python train.py --n_layer=14 --n_head=5 --vocab_size=8192 --qk_norm=false --bias="qkv" --lr=0.00483 --beta1=0.95 --lr_head=0.00621 --warmup_steps=200 --final_lr_fraction=0.1 --seq_len=256 --doc_mask=true --train_tokens=147400000
MLP neurons of a small language model. Each row is named by its layer, matrix (gate and up: input weights) and neuron, and shows model dimensions 0-159. Each number is 500 + 25 x the weight over its row's rms, rounded and kept within 0 to 999. Numbers have three digits each. A neuron's up and down rows have the sign that makes its largest values positive.
After each neuron's rows, "fires in" lists the words (lower case) most often at its 100 highest values on Wikipedia text that the model never trained on.

L4.gate275:511491502512480483480477495571494536494550508505524471480465490522483496503498493498473514499485486497435485499517503478535511505532470518492555477519502537512539475511519481493497501502491477486474469538485459485430515489518491473513510450482481495496505498411468484506501483491452519525513491466485533480498500485525477478566528519503518511515493558475501544498545492530488487483490513479519491565480505515512509513539504494530524509547518490476510522520536510490508528485473508
L4.up275:531483485508514504468482525464510495467516497518550495476515476524508481496496504501468520536547533460476541496512516519520493514451488552509559516495495467509509509509473478537535481504504564503509472481468515463492472454472520539510516503471510536493527504454510533515518514515530511509487428512547500498459463535516520488497523502479500483489486503484510498539538507504472510487535514489499514545518506535524574489551506499485515526473525515503497517487494517480491500460528519
fires in: "to", "helped", "would"

L10.gate110:464484501471509487447528489469492492485483468501502528462532487527514491523508544486531515554518468524510459523506507506514466506547462515495511521508502510511512457510475532525497531505517476521499502505476533523468482523495473494478494495517461532493490465509519496497532536458549505474501539461511469528478528474477525504502512514511521467503476507511518508503490503502541499490517435501467538529494435519505554517525526537528547546489508521477551509471493515509528476475489535
L10.up110:438500444519501494519506499491488507532505473462547513497516460514538488502490494453470525521505515473501438508486497497525534499479486499517488458517502517546509510460498484472563512494546510503476474510459505466518479518510479498476475499536507555522538474487497508505479502458520487491534470482544516539503499487511508510518519505460515529492466487510503508507453486470495552481472480519473449468466462492521507475549473502478509502467499507532519524492522504512536534497485539
fires in: "at", "atmosphere"

L3.gate319:455493466578500494522536576504546475475484480500505504509491506533522524530497493499504505494516509461535498498503500515496514505492479535490476476460537494486531518483490544508512487473523511478495516548525500489473513519527467534491524499496477514507562470449461527513522508478519474500518500465533519530509439504486500461519456494536509523480447496490540481498508471527529489510467529549520508508488541497487498461500521522505455526483521474494510518503523476541512502512518519
L3.up319:503483516501507534501443480508462528533504509506500531501488511495523534518559509476503501485511507479489512582501528502527547489496527498491515499519527514485520529520485460497457480477514484506505543537552489483517506509510520512529498493515515494536507461520470496464494506482468528492536501478451531522495509456487530547495482524476501527519496506495516528493494457487492495470467505505467502497548464509457493475526517456478501514516456481453500460521479462459443526517494463
fires in: "also"

L9.gate74:516510488505518525499486478510502465488464461519514481505460491525470509471520506505497466509502486520480482435532508563497543469510503455509505457501487555538479487466483458482503504480470479435457494514469532537526513526494526492492523518497425502480509496482461520493514528550494522526457499555523488481498558513533496505506490528525484485499512530482501488543520451510504518515492477509509524479481493491508527475504505503456503502540519474498532514483493477528509465476496520
L9.up74:475498456508528520483498504520457446502514474512502459514490521477499524490497526482517489488465506548468528467510499544501478506456509468525484519532508510493521523487491497516497548466437528512487435524525476511480484483564494505516539487518494497474510529488509447513483491477486486496494494560487529479457530534476485496533535516457460464520462487498504497493487522502516497517476501481557477530477476497490489473512506541539479463492506484538469529494499520503496498473456513
fires in: "is", "was"

L8.gate345:497483491488494574520464475557478531501490474527489458520479548466514490461503522527549537529506482508494476545513485530520558505515481512520511542453481491502532535448554507481478485484502510508501500510532501507511550484506477481508467496516497476496506469518509477468523489516488516542477539525504474489453527481519467468497509489517500522500511554508465484492478455498493501484489484481527530517523530508509498469502549525512496476469531482493487481468500456498544509503507473
L8.up345:517498458520475510499525498526475533487484503486527499507490495500484533445522532532485464497512465499453547491511486454519505530529521503500503510484462462467500508531470502499523490476466495537527517535531495495518485460513520502533469501494476461509514499541525527455482521505482516491472542505484456467533508511478487475485512556524520495533484508450499525485516494488479544472453522486541558530478500507494552543497494497479503504473509536505492489479501486526507499541571516
fires in: "is", "as", "became", "form", "was"

L3.gate253:486500469489536507510483472488548506478512487528487524502501503498460497499485509477511522514489563462479474473501432526543479526566508496469485537508483543482517490533510503526483515567522493490523448519439507513512506498460537524516509495465507507550534554541490510512488474513501499462520491493500502510490488498529529476514461482496508516454469514476499479473478485467487501518455503518504457519506495523513527488523506467534478531526506513455456519470491518500479494504516477
L3.up253:517482497512493491499501506483492514452481456516478533482509522498526480497502543492501476525497530494457497480538511502498526564492513540499469495508524550515482475480468500507474479519491473536519483519513533520542489512486471568526437482510454502491516495461528526501460474524489485497520441507504494552496494480513510511476509520507467450480533500509481551482478489545507481492473502467490514527519511518496513515454503513485524556503523490449534501480468480509520481535547499
fires in: "there", "one", "some", "every", "t", "over"

L6.gate433:483491501519496491469504457504447553501516489542516508525477450505513511484490485513518540447543512506549504548486539507544485527502516497498530505518536531501510480496507480420429501506504488493520505522491494513537511519502464505507498485533468490499532499499504528530466508507493502554508499520540491476518508518514516511477483541486486461503523456488489529504503533492471484463501453470534512465476467477510516500495535517505492475501503528478485511440509497544520463534520481
L6.up433:437464534460488475501507510482494554534530500468536488494531472493521503492525451563504540501497480508512485480441531488509485479525522518505558514488508545500494550529454496518476485451508478495517512488483530486505515505496506536530484512478506468469498501489468457459465497515466529515463469510510473461486469506468507489508541495479507472482513504518509500470503486497501494505546496517499516494457511488513479474494551459462526516505521508478475514508499510480464494520490560
fires in: "of", "as", "and", "all"

L11.gate154:466472538501513498487504506491487474497514486492485494479505474522467526490447487523527504514513502522451546525450491540498473552480457551523541514520533521542506498479507520499508526526509531479543501514531466508480525492485516532475502514548511530505509533509512516526478485501459525496488482516450528485456454526502501458487454510484509504426505519514482498473517489469521485491491532502511544517482550488516519525566528458470493521484490459483488496504493502497516492496481493
L11.up154:499505537488499518494498531492501491489521497502531510501473456516512548461537533508489510531515482539502515488525530518500470516560557449554517493501506524552540498495473530493504523501474472444454520498477536477534500502462445509487500492528498496463459513538458541555497542507515494509472509472476482503478478492497526526497504482508513498490513500496500498506492485476491503510545479464491509496521474476459534463495493507482540441545498496527499521502501476479492514531541479
fires in: "took", "take", "gave", "brought", "give", "as"

L4.gate253:521469518480538470497531482526493465533469463485491535540499531508549471553487461489475499550515495495450513516529529491550460494482457472463512555525500503506486506464484495485517550491484493500518474523523500540492544548493538507465488486517519478531473475512508502504520476526509490500525449545532497501513446483491487529502493537498475510487526502511493518481501509482499504520456487497504516505472509510485493541469459509504485549521464530481523525504523457532508517512473496
L4.up253:528512495460471537520457500485505499488517492501466500497475519500490533518499501485526495514569504529497490495489473511500471482499546504546488493511550462472468480538501452455507485530492513491493503509468487486480504505513469506529470466489503499515516491497479470515489457518495478440521513495513494507489538506492498503492532507523516498437529415478492479485478565521526502459461514467514487515528479506486564465495491511529513513553525522523502517494504500489476479537534535
fires in: "one", "each", "any", "t", "every", "only"

L8.gate315:475494530480466519540491456495496460516521502516504507538499501474493499514498520486525478486486477485473449487510519514496515497501523502492457467505470517517470491490521454501458486544452498486485465569527478466489519461491485536485508466474460534488522513488532465460484474530440469529546452507449471507462495462475481514488474532524496497539499477433503469478540503502484500503469491531507529489494490496509531475533505508495488487503542476483493498541485490514503492523505487
L8.up315:490502537476534488532525466432475507467524520471528553542505476525475485527491502493519536511494484517502472492493472495529535515490469506442491473481520494470486456499516504517518505470514498474464497509485515526527445539476506498498490492515549534538538477493496494521498482498467518498538485484485519484541493516517499523471471479483517478488527500511525488484476494487477486465518523465468565498566496531553494516478521470495518500469521499458518528552518492463500496475488519
fires in: "it", "he", "there", "wife", "who"

L8.gate213:483487478469507482497460527481492473493483461497480497526504518494526529523490498474511505522527497542514542497508473473512488468472460506460505506493501512481494524488551508482499486489506491503499496478513508535523568502507524511474469471519527494483469543498495488524559549514503530492530494481534475510501474473488496465547525454481517528476494493533508519524472522497518512532473589463526480498494509479511454524485487454536553525503493461523484486503506552533527520472479466
L8.up213:477554478477516524500460488528532480479548510526465506484472534520501507462482515504459498518505537485508534547505543545485528498533521526447528509459500495494491505517513515502515492528521462504485514489495490513518516450491521462479453508488541515534484473474472460503516453501525493499507469507508466511481534532499511492521494485517559486492537475519520476489477545491508518464519517527571524545490478499527506508494480489528462493462492504512486474489518488471520492464464537
fires in: "a", "an"

L8.gate271:465496482509494502537513497501482535509469513467534485538501473508462488536527536500522505495491489498466478515506478509549507520484468492506499483490498503519498486498506498503498511533510489480503447509495524515505459490519500493507539492511510475514486481456547544487513539516466541473451445496528494498488538460508501482543522544485495505463455518543482477525487526507490546438500453561462536458514452486507524496504506480480490526484488514505534511459508540484506476454531490
L8.up271:483506535499520514555451497534521514503505491533493476472497515423524471477489522458547523477469461531487450528487488503508496484493486571504514516503528472527485498493489485520486509495487485501504494538451455503490494518496515442518540533507500495527511476505489469528491518521495523502536468459521520503513480534472525483436525553519488512497513519529495492479521483468482491457533472476500495499474541513448521536509513461492533533489472489499503492469507487520496482489486496
fires in: "and", "is", "into"

L11.gate393:499480530551533520492518516497522465515498495544503511481503456510522473492469470511513494468521513506497461504531448516513521442521484482490526515518458505503475529455539523493451511522469488488484520505503485491507502508482493541512549471513497523526470488473496503497473548492533497496508464553480526501526511513496469510507461477511512460529495499553508451496480477496505505521528496494526534509483517428565511567492529544446498506462504491486516523488509505502514506519503508
L11.up393:496506477513442508476494527516520514508468487500546490504489458505489533510501544505496523458485519445508513529460505500513501495557495533510489504446503529503483487459508490488494509502561514488470542531475528536535523527500477538504491506522475514518488539482495502504519499461545512503478469460504552498526531473567476523475471486530499502488503519510501520521463530489493445465523449458498497508481479466524469518515505511464492488492468532466509504500519547512497515478471497
fires in: "the", "at", "his", "their"

L3.gate84:534499498512538521523533480514482497527496439487533549505513480525508506493498506518524502481472491508451515441516519485523487508475527478517499503529545508491480468512471495533484492510483515495514512506492465553494477546489522551469532536564472528533507517498469525491535491530503508494536508502516551513488529482490469440514504505475499468447450502489506517508503522480481524460502495493441490513487495456520516512505469486527551538481515521526455509483456503481487495498503506
L3.up84:526559486437520544466512464541499494519531474509540551496460488505526467519528489535495493530514525517520485492488509478497539488502499498516489506481518489506473470491452467524534489470522472532515533500487535502506488508502455496525494454521475531501483521464505455500484504483498514484508474531491486468509503507488491479488502465478480553554454521459512499496531486544508478473514498545485544472478509499507535546509517529468492481533487503453472455513505499521477482497525516
fires in: "under", "by", "to"

L10.gate232:494533513509479435489470498517495541492533442506505519489521470510505514495504485492547514505485515481493504506481534471534493474518526543463448500453488538489557495499495498488467511490494491529516498534507495535512532508515489510492472492537495497483535488464517534544500473492483523484480487450511465480501511509509472484527491523487489468508507446529453470475478467494473520467458537490534514489505498495466484504472527503503484521500439529547526523533556475516481519487525542
L10.up232:492493469491508521463486540520481540499521515500497495488462485532506498495546464482476537465502466482486472505495486495536538445505520512498500459462502541515542516487511546499508443466503529469545510505485479521545560507463498510490530522428544489480508512504490528534529520483518482535457493446467497485477508496539507465463497529451543527473464483503494505508487488509504505483472455499466473507484477478493522500495488509472518504530488505489524513510518486484504475530491505
fires in: "from", "at", "on", "in", "of"

L9.gate35:474508464519499485479448485483501498525511535525482490493493438500548537506524464509526534504552510539522478493515519506499508485483502522516513447482542470531488460498523467517543499475515502487526537500489521509509528446486488517505543479507502468492521513528538499489528453501486473510535446510514516492493541541509485488515434510516471513550541494489534496496494520504510487523507531538503514478493513452529505490571491494520533489525466499480478526479506473478481480490484495
L9.up35:512510510480502553504464500450492483526513508424473441504491473488515529484537504480518528499530479503451524542504515546504520470485499499509484508480525507588519471491517512520513495519480471525455518506523508451505520477499499521516492556479491446537505525502502505483483509472469527503490490499516460498445519506525507491513514540504542516486523466498490502532469505509482507498484524525490484513527522476494507491523524466509567481494518561489479476489478488497494492466485494
fires in: "all", "of"

L3.gate88:511485540502478549518483474458553459497482498493442491506478435491478417486450541525501506501502484507478494520486498516485496501505505523534467517550516500480493465522527515496468507470488471444500529501536501490474534497500491493487511498494503482505487482498489500507525501529503501475546469534497504501566490489508525546487518511504514519480500497516514509466518484486553483489522516500489492500527518469451508544492540462476539498447487504528505471505504463487512477527547474
L3.up88:531488519522465481532491515454533503434520475477487500527503506545519518559477550496468513495531507535493497488503511516497497509517482498520466497465507475467483526507484520503449478516511482535481490501534478486478563544477471477501475495481478562529476502507512492505503496483484488492488506503519484513517463547536524504485550470488449463479485514446492488451479503506509464498440556510490483478510528475464470516504515492464504504501484513510494486515521500508468448485507507
fires in: "his", "their", "a", "omega"

L4.gate445:509435509482538460517501481533528479484523484461471507561501435494493516504466478521527466469503510534521529451507501515528530569495544506531513512482518503507485484492513525482492478513516496497523482493468472506482511488482486523470527461529509430526484442495499520534516528518511535508500479485534489519493446502506512502499492473449472535514498522498500478469468483445525484500530511513509493508481500499476523455491501478526486520494510523513520525458491508481476550489489485
L4.up445:499501479483474518472551468503508463517451524509511463518525521507517509453503499483478475480513431485529516534503503496504483489469524541505546521472545494501508489457486518500458554482503500545487515463507503442435529473497482485457510541496478498547523537501543464504457461499498535488506487503520499488491517490442513466486526492490537464470482525496489502495532497501497483482481516473501529530514477496507512460520487511513466504501479470515502462513510510529523501505468535
fires in: "made", "took", "making", "gave", "give", "giving"

L4.gate37:513477516547485450473453471483553488507507481510486500489525521524453522504493475511465516480501480471508501533501480498526555512519524502458498506518520499468521512489514489513471506475540523517499478529536515559466530474469539511505471511535464518528497491491463522534507503482511535510490520501474527490464489476483449517532528452528518464490472479500527535527535471521510535511503521456493483465520496480517511562534507462508496483468504474496477473532498512479522466521528523
L4.up37:495499475502481528491469466558529504465498486475533507508527473459465510506503501502484496508557457484473498502481489490468491475471478515489448518459530524474469507553471490442496444519504528500480512513510465494501522520527525480452505482507511517540496492502467503521507510511527528486495439522503510526495486509493508526499527510462479493426480499488523470544498514521513531508512489474521487532529479464472559506536512472511484491483485491480486499535494498496519473474431499
fires in: "a"

L4.gate166:479528521474525509501528511442506482466500496477461530490472517494480477535495500509494520512485511478497555495475476515487512475540484484473474518480504496517506470486504481476516480538449532460500532499487510510487499524501482500500454462512511488517437500524502467465475505509496513482450472547503500449473496523459532529473476444537471444509481503508530537483535523504476512501473445512499503504497528495444527548520490484474531519508534475475527477526502488513481519503491455
L4.up166:524467544532511492524535482528474486485520520492502459504521483507477547512483462463512505428486529500528560522480485505516533489532499533494488526506527544538523530461500509511471519535473469487470521504486504516498482519540492495497469489462490473508495499484523505511516535506512492482489485498537474503490499504521494518503503481492512514509487464508484543505488555539491526509533503473447503523521528487471468551470526472523471497498521574476549493541460479498490532488474481
fires in: "who", "he", "claimed"

L6.gate95:457498514492498522553525459490509469504519480496496474431481431502457490466475489498547525483512522472466507487475475472477538504470555479496484456478494542538500536454522514494474526530501459496502501474478493518484526496503495511504508492501494489508487489475462479472515514551514533516480490523491503516455495487517472536513518500546478477494479465462487531533517542479504548521519534528517487519524512485537478496536475493488507465506509539457479539511476496511500501520490495
L6.up95:476483506493475530509553476499530482493550492518521526476499484528481540509464487501493510452503536528474480508449496490521482473489516472434513492491501502492494519492477501526523509485514503516526515514464481524491530520519506509503498459512481483491510466480474522474505524531491452537471494499478507511441511510516517500508514488470530472544526490500522487483509558474512512479510448497484475505501510464509466447480509507476533515467511456536527540552554508493477478554554503
fires in: "the", "his", "their", "s", "ru"

L4.gate277:461520506493509514485529484514507469496481497503511544502520484422500511470495501542459533516535475520481541457501520499512484502554488474524468498504500498522530509457486514459473519497538488496520524492460506542506529504491499521459536428495504495510516512498509510485516496501563469515531476488477498482471499501541535555513503507516496479492469502508507531530472513508517521441522542503486508508528479483518519460505477503510521471512503494471557525553508533503483487507443509
L4.up277:506529512495468475519509461501508517504509473514502478464486517485496515528449492484487528513490488549532502513530466510519415494491512518441560502510500491515524481551523525487495500515500500506488499518446460480516477489460500502517529499495485531461474503470520491513493530584476481494510503522506488508483516488488513488517541546481503525476505512510491480547501528490460502475515491573511490486504519501483511480478503471526500506536472553441532511498527485500502479495528454
fires in: "the", "his", "her", "no"

L11.gate351:455508538535507457497490486444507496439511474476470519519484519529510480505515530539517508487580492503461476527504509510492507490542439498486452496489453483505496530508481481516481518529480515494516500506459483513496535505502564509483487494476484506519479496508537512511534511493499514509503486483482478535518477485495465516510526468507477516537454508527481476527484522519488473503505541461491497468490452509490502481503467524507492461468533540555505530453479508529525486463494515
L11.up351:533488496479481487487577463506489535478504491469504560493499505488516544474475492483521526501499550514473522473510506501476508525483459485489484475498521517492513454524465520487492485501507536481536453509502472517508462491506477499528497490513482538508512451526493510528535492505486538513491478481516519473430483515480496527462488539525508491508516465499518475508454524518498556497553504530492511490456516486464543510491482498482569527479481493543517479471461490491470475492504508
fires in: "on", "under"

L8.gate371:499520536480458466465510515480498479454486480468508490500494526495508532526502494509518497523531516470499498472494493475505504548459498469521484499559473521492515488486490512504433525493469508499510452513468476510532530497471546533495484492507499537541528513541489495507535538505511449507500492474480529512444483491514513493537470510470480510473495496474463490490501459475521511535511461542465493457517507503447568463490515521512482508475477485517486469538510506482532461525499522
L8.up371:497512514476486499509524533519512478480519503508478472464525509511499494522545487458539488537454486478492527533481496490471453525521501477476487532517514490508508487492497508517512435519501510517539513449478486519478486466474504517480523511499564511490513486486484505493509516500490533478499481474519543496486481486454517469547494457532500503486514497515466458521540527465485520526464492482511520504477507528434539478506505479487478510525469457501482473475535542498576454537516497
fires in: "the", "for", "a", "in", "of"

L10.gate246:489461528525504445502477521479489507541490486456508475492509493481498481478513461509535490469489500548526515500534515534502508480462520513472481487477527501495495495461563471481499541560479522476500450468523504489476521489504522523519485491507475464547522511481483506487498534502500555481512490477528490532446530500497496493496483476491511519531427515458531509479464492512501498523479474479521499490496522497481520507547517507474485492505484468510466549491546506469526474452455491
L10.up246:519509486482513499528465457493551511516501484479472477520515486545525526465467488462508462515509504491500516470518500478466495538479503485483476492528512431540515493466504517469544491483523545503526462518463473468507556517460470512496512513548526492495515499543499514497503498455492478477492457535533487497467490490500506481465479511486491498515451503480450514489441466531527484479528502501490506497540518529501489466523502531489485509475485479514481497475465467466457532473494469
fires in: "took", "take", "gave", "giving", "give", "placed"

L3.gate36:487543550482512489514482469471495507572499526495504482480474441457487542534535470495498450543523508511522537525469525496511479467497475518466486503482487551524487499489522459461497486499504495496550502507489460520503543486492517505476478469508455477531519483513485507469506500492495476485487538502515494518482504455481565479516494518484508519494454477481484527489516508495444474523515499528481493498495492506473523462532501460513454512526495483469500495535522513521544451510495516
L3.up36:486512512549515475512470545487501495513492462478506479510466474482533542486507471529506481537534541475520519451484514535510526490507469502507496500550497536500475518483502471477542469515538507521508509480515544509517532485509506533523464467521456517516496511518462511472515532555499514513501526517498459486502525484493548515507490501494519521509516519521473519481516470528478531465518460503514468489494472462494478485551476513563505561487527498515528517565483476486463493484507515
fires in: "as", "then", "also", "and", "system", "army"

L9.gate358:504535501479527481512511494523498480538490501493498549502433496517533467520520498503491539513536485490482544488532464432527472476520522523531492473477494503491513486508501515486508505488551480537538510466473497493521490519489528512508490510505506511555450472498513521419508524510494511542489531469456503511492472507525477501499499499480496522523492522499535557520491532525497502561457522483477473459535463472486500491523510527507557526497496483497498488484528535506492465479487481
L9.up358:513517471505558485511518516497531507493499512501476495450483483509558480497475502513515527528470502492468547492512468514525497502525514523482527510506502530464500521465501501495463480483531515474464489480482471490501476500525506538499482525490502458508489478462474486515487470504486519483486539497473481543495440506523480621512481510495488502504492545516476508463508495461509520525522562496525477551524475494527470469488499486500489495540507498493503468501478510499504537509561514
fires in: "it", "he", "but", "and"

L9.gate58:490504516515536494516519489545541482479537474530507537480493476496470537514513475462456490513483521529512496485510523486481503477473501501517492548521498484482461485521506492511456522510498511526525503513516539459520471479542526507473490496513494515477479471508486517519483464496486483507520511496533552537442497498514498497462562512538481495503528534483473537511445478535482497467496434498502542511465495487530483511550548474459528460453481489510506499505487499495483515453479511
L9.up58:531500499442517475476500517516455505526479465546519499491492495473502455527520520520514523510503489463489504479467505503513500482464528470454487512470501506511514471472518522502509552470542511510500500510525489515545479471507490527498472530490536522498476482490510521513475543549518508550468524473533521497519514486544545497505514501464446491516512515539522477483501487470531504518513486537497539458545516476535481523457522494497447508465526472452507474471504471482500480485511540
fires in: "by"

L8.gate83:452525500465520504496464505505504498498494516517464476544473475543503550480505494526516548492491511491482536549518521506492511462517456540493518549500506505500545497474510452522475507502538509490517507463479525463524498514512527494507496469523518440507520494512505458479542482495500568451464536520479520507494476537519483478516570511477489478487461464488475500505520493468495501472467470496481494542504509479493498510520527477462502453491535501521477484539490479515495499522508472
L8.up83:482534507514507540516491453520500535520578511509514499495460452501513532469518498461512545567521470469531518499521496495503527486465528477523491501547510512479496539553495482479496461478529502502488468484497499478515525487519522490474509494543520488489455473453524499470499504521485502457491502525490508482497503485532571503444528497494510506497496481501462464522473485520508517459497522502440517505500517513508479497576495495514484539507499510479518483492507502493509535475474495
fires in: "and", "or"

L10.gate164:494492507477527509505520516484460509517464486522534544512526494532512509531540518533513484479509478499482510504479520486546480492501549517515497482527507530448497533514513506487486430520523550537517510497511530529511519484513441499461513475502532553508508490488486491483506459532515521485498523513489513482481507446498444504466451523549496518545480486529517478531506497488517505488458480507536539464485480489477511517526483527522510502469495449505493490529494465484494503535455456
L10.up164:521486502503498485517500533443459500491489511492479481518500487530476515528502519517444501489542502488517510497446465493478483521516512530512483467488531513500468493556491502509516496485459498481496544525525490483512518497488535503542524497479501521492513531525483508476529467511546481474490514469486461499515518462513495514545517450500463501484497522481486522488518537511487542476498530499483509479505508491482518510519457508521450481454518472516548431472479487490577472494565520
fires in: "an", "a", "no", "financial", "legal", "were"

L4.gate298:498502470511504500533487458486460510480495481494521539546503511528488499520524525516466478493479491529473512496478486498523475526498524515514462487486482514509444534488497444432482468510543505481502563486527471475535556495500462512514495519514508511529539504470500505500514528557505512513473508488488487535474513493493499518503506493540508476489536513477443516504473494468500529517453547533459464514523521525515492481491489513515490499499519488492424516522476530479505494455488539
L4.up298:528514480508476482476522471484487530527457509484501540543517492480491499474523523549487462491458469507474504482510474484461526480512528503488502449445523487481523531522493487537490506531514541513483516501476455511500513468487500514533469480556498504496541502470489490563524486543464488522448528515470473510507477481542532460522440479495506481528503525482478486521497502513491471515486548539482501484502491465487496526508490462530476491503498489526515552494479519483526497472528468
fires in: "such", "served", "both", "local", "qualified", "serving"

L6.gate100:482494460550479511514500495527499500474484518532465436463481532498525523479510529502532496531504483525521485471470530532514508507481515528525493556446517511512514487517494453474500478534548511519496470572487487521520476456498516545505484450492480510540495471528517518479467522482485512538513517506513515492486532495493475471501535459502509485485518497497493471501476489500495504479468519475456522469487466449521512524464503500479486475517549475481517523535487502509547526542508497
L6.up100:514472520522460446480497505476511522484512490572503494535532495489491558516460525484522468514528481522496505509485529479461471514509538459479506482548535467527485498467493473495505486497489501566478464475493558500481504485483487487519487504486481486485499544526524497511486530499450535460487466529508453495481509479463497513495456485509512514508486460521532544504518477535509526447499504477514499507504481484500459464485474543499509492471524495517525477489483479471540531502469498
fires in: "was", "led", "left", "remained"

L4.gate218:482521483517491505516488506526499499510500487507469468492494501519470482499488475474520480483510434467449523474494495467531516518467507478488513512531491524488528458520467500520519488513520558487524466508497546515501490464499485540515518492472477437450529512482511496500573497478521511553509489491528470507534453526490468514484484462465500496496473480523509472498520527534508475407536507474478488500528495505474485524487459497469482545490526501480512512489508511519503469510462485
L4.up218:525476481494524498515463468513517520547493486454528459488501524484446514500486549450458507500492497475508504500469537472509488482498505493520520517507484510502548467469485481495482492478474496476465479519500537502549470463525514486501525443476494503510555510484487462461482493516524522488523473481478532481494465473528500514496506485499508490478473476513511510463517511555499498520479500484518453508501482496457548500496443475483470530485478503491481489568512511524439481511454504
fires in: "to"

L4.gate260:509500501523533473503537470517494493522494449506523507509511531470520521507484500471504520519484497519475472489472447496485514503486524492482495497461508513463521536506479539573508576475530475555493519578507546515515508441500485513480483489516495500483487481559500461521527487551486484505497512539507502539471516501501480510480511516532511524496495492497541490459535554487525474490485478512490496477484494516464512480486503481494549515507481481513480503501469521535514523481535539
L4.up260:465494483516514493523471506495508482502478493550489508485495538475475465537478550467487492485493494548492507489510494534506529476514561462498460477480485557484511496454516495528455528494496514548479496531478515505472509541506484489464468493520499443459483559452484467523494529496483553503504515540493492520514503493493524520500492531474479462513489489530493553467518472468492505484483532547463505507527498466515512493492483497489522513541538507526466534492491523486495516532500470
fires in: "in", "by", "other", "several"

L3.gate284:498531492544523516498525424466501463520474494506496480482518510479506492506497525450505522500464494480489521495490510513474498495520517510562509529527511513478502482510545494494476518555515493449452485481519530496501511497509541523494514546475518512490490512456498490488466489521519509463475498490518505491520517488469496507509472468455541507496494471498568505539523533522484500469462458480490486481485473522522477461531536474499519485451487544463519493477562530519505511531498470
L3.up284:484561525512519493462476462494518505537497489553485529446481533497496513489458477498507508531489506486528479553501516505517523513516510465463448546545516508481520524523513531502506502522492525512496515510493510478451534490482482489492475478503515484484471548462513477493491535492471536514476490492474486435490467481487471558510507471537497522541488522522521515498529480501488472501457495460514537498504483506550453534540494474517517502491541490484467491479479514521495480495494463
fires in: "and", "or"

L9.gate175:504528488477512476494522535521490494534449483504497508498515546487498492511502456493515499533497527482434487506532489510504490515521467503488497500489497484531555532489483458508470510525520566543506502501475477513499514527502537528524501490531504506547514533449468494513517530523467510473491475492485455563517480450429493525508535491542500532509475522506537506494525474474496521541503487489500464503490479519480517480481493474473509488520494504472541504490545531520497459455476483
L9.up175:495518450520488504475533521507513543496512469517458474532499560495541457496459520435508501511516549477460549519484482486543460505520507555490518499518463493479525480484502494483471547502496486508499533479519502546490496496502484491512456489515542521467530508490511493496453475511502474484510451483514465543447518510463507486498515502481493513473482543509557467473490495449477508493490474481490488519489535521508492488453483481498489481471519508500503460480499484488492484522491532
fires in: "in", "this", "for", "so", "valenciennes"

L10.gate320:521457490489489460465550488474529532504475491490481505473505454503481472533524522517521476482520495484461474518412505502507518515525501512514532475529482478492511475459523508476532484477486543516495516512545521474492502479465490537470516532494488517525487469454514555501441522519498504478489470470508518507494527468477492527509486485447497476501544518498540513501470493470504534493516473520483496470503482492519522496499487502506526493450505456478551521512488450457472525494491511
L10.up320:502496544496519547475522546493498526511493450555517522516462489545480505496508538493473485515540540507470545515466544507466491490512490491469489479519446476487497489525493527421535466479469485507478497495467522463509544492502524495523498523505498544486526486514493447460520482508489530508508526495497463513482528473497481495485501501481520472534512478506513495514486507521468530492505530458537525487532489469504518531500530517490481514453523500519492508477554446519520483489507515
fires in: "at"

L9.gate137:534492545510504512495480500517515543473438499484493525499509535495469553469542480486487526481478452446488452452535490450533526549490526457476525466529507496501545486506514505533491521491539516494508512531483508490501490498485537518506525521517513514445509478509448471482532512501541506530504473494538535489478476495500471455509551500483482507479469542483495501505494506499540446501498524506531508516515505498496532514515506480529515489492489439498483478501519516501463518511486506
L9.up137:525491496492505499466509516485487537497515460490489489463507489500538465453510537513476500472473489455490490500512532472491455562503493468501497482545517470443511507462484511490518440502557465509457528524509544480464474503478522484534501476459508513471521514505468492493517474488538505484502474549557526503508481512512521548505555487505461499511480466476525502504501486483528483502517500484534484508497523530466519521500501495492504466494519485464458499478496528520459470509469540
fires in: "to", "may", "triangles"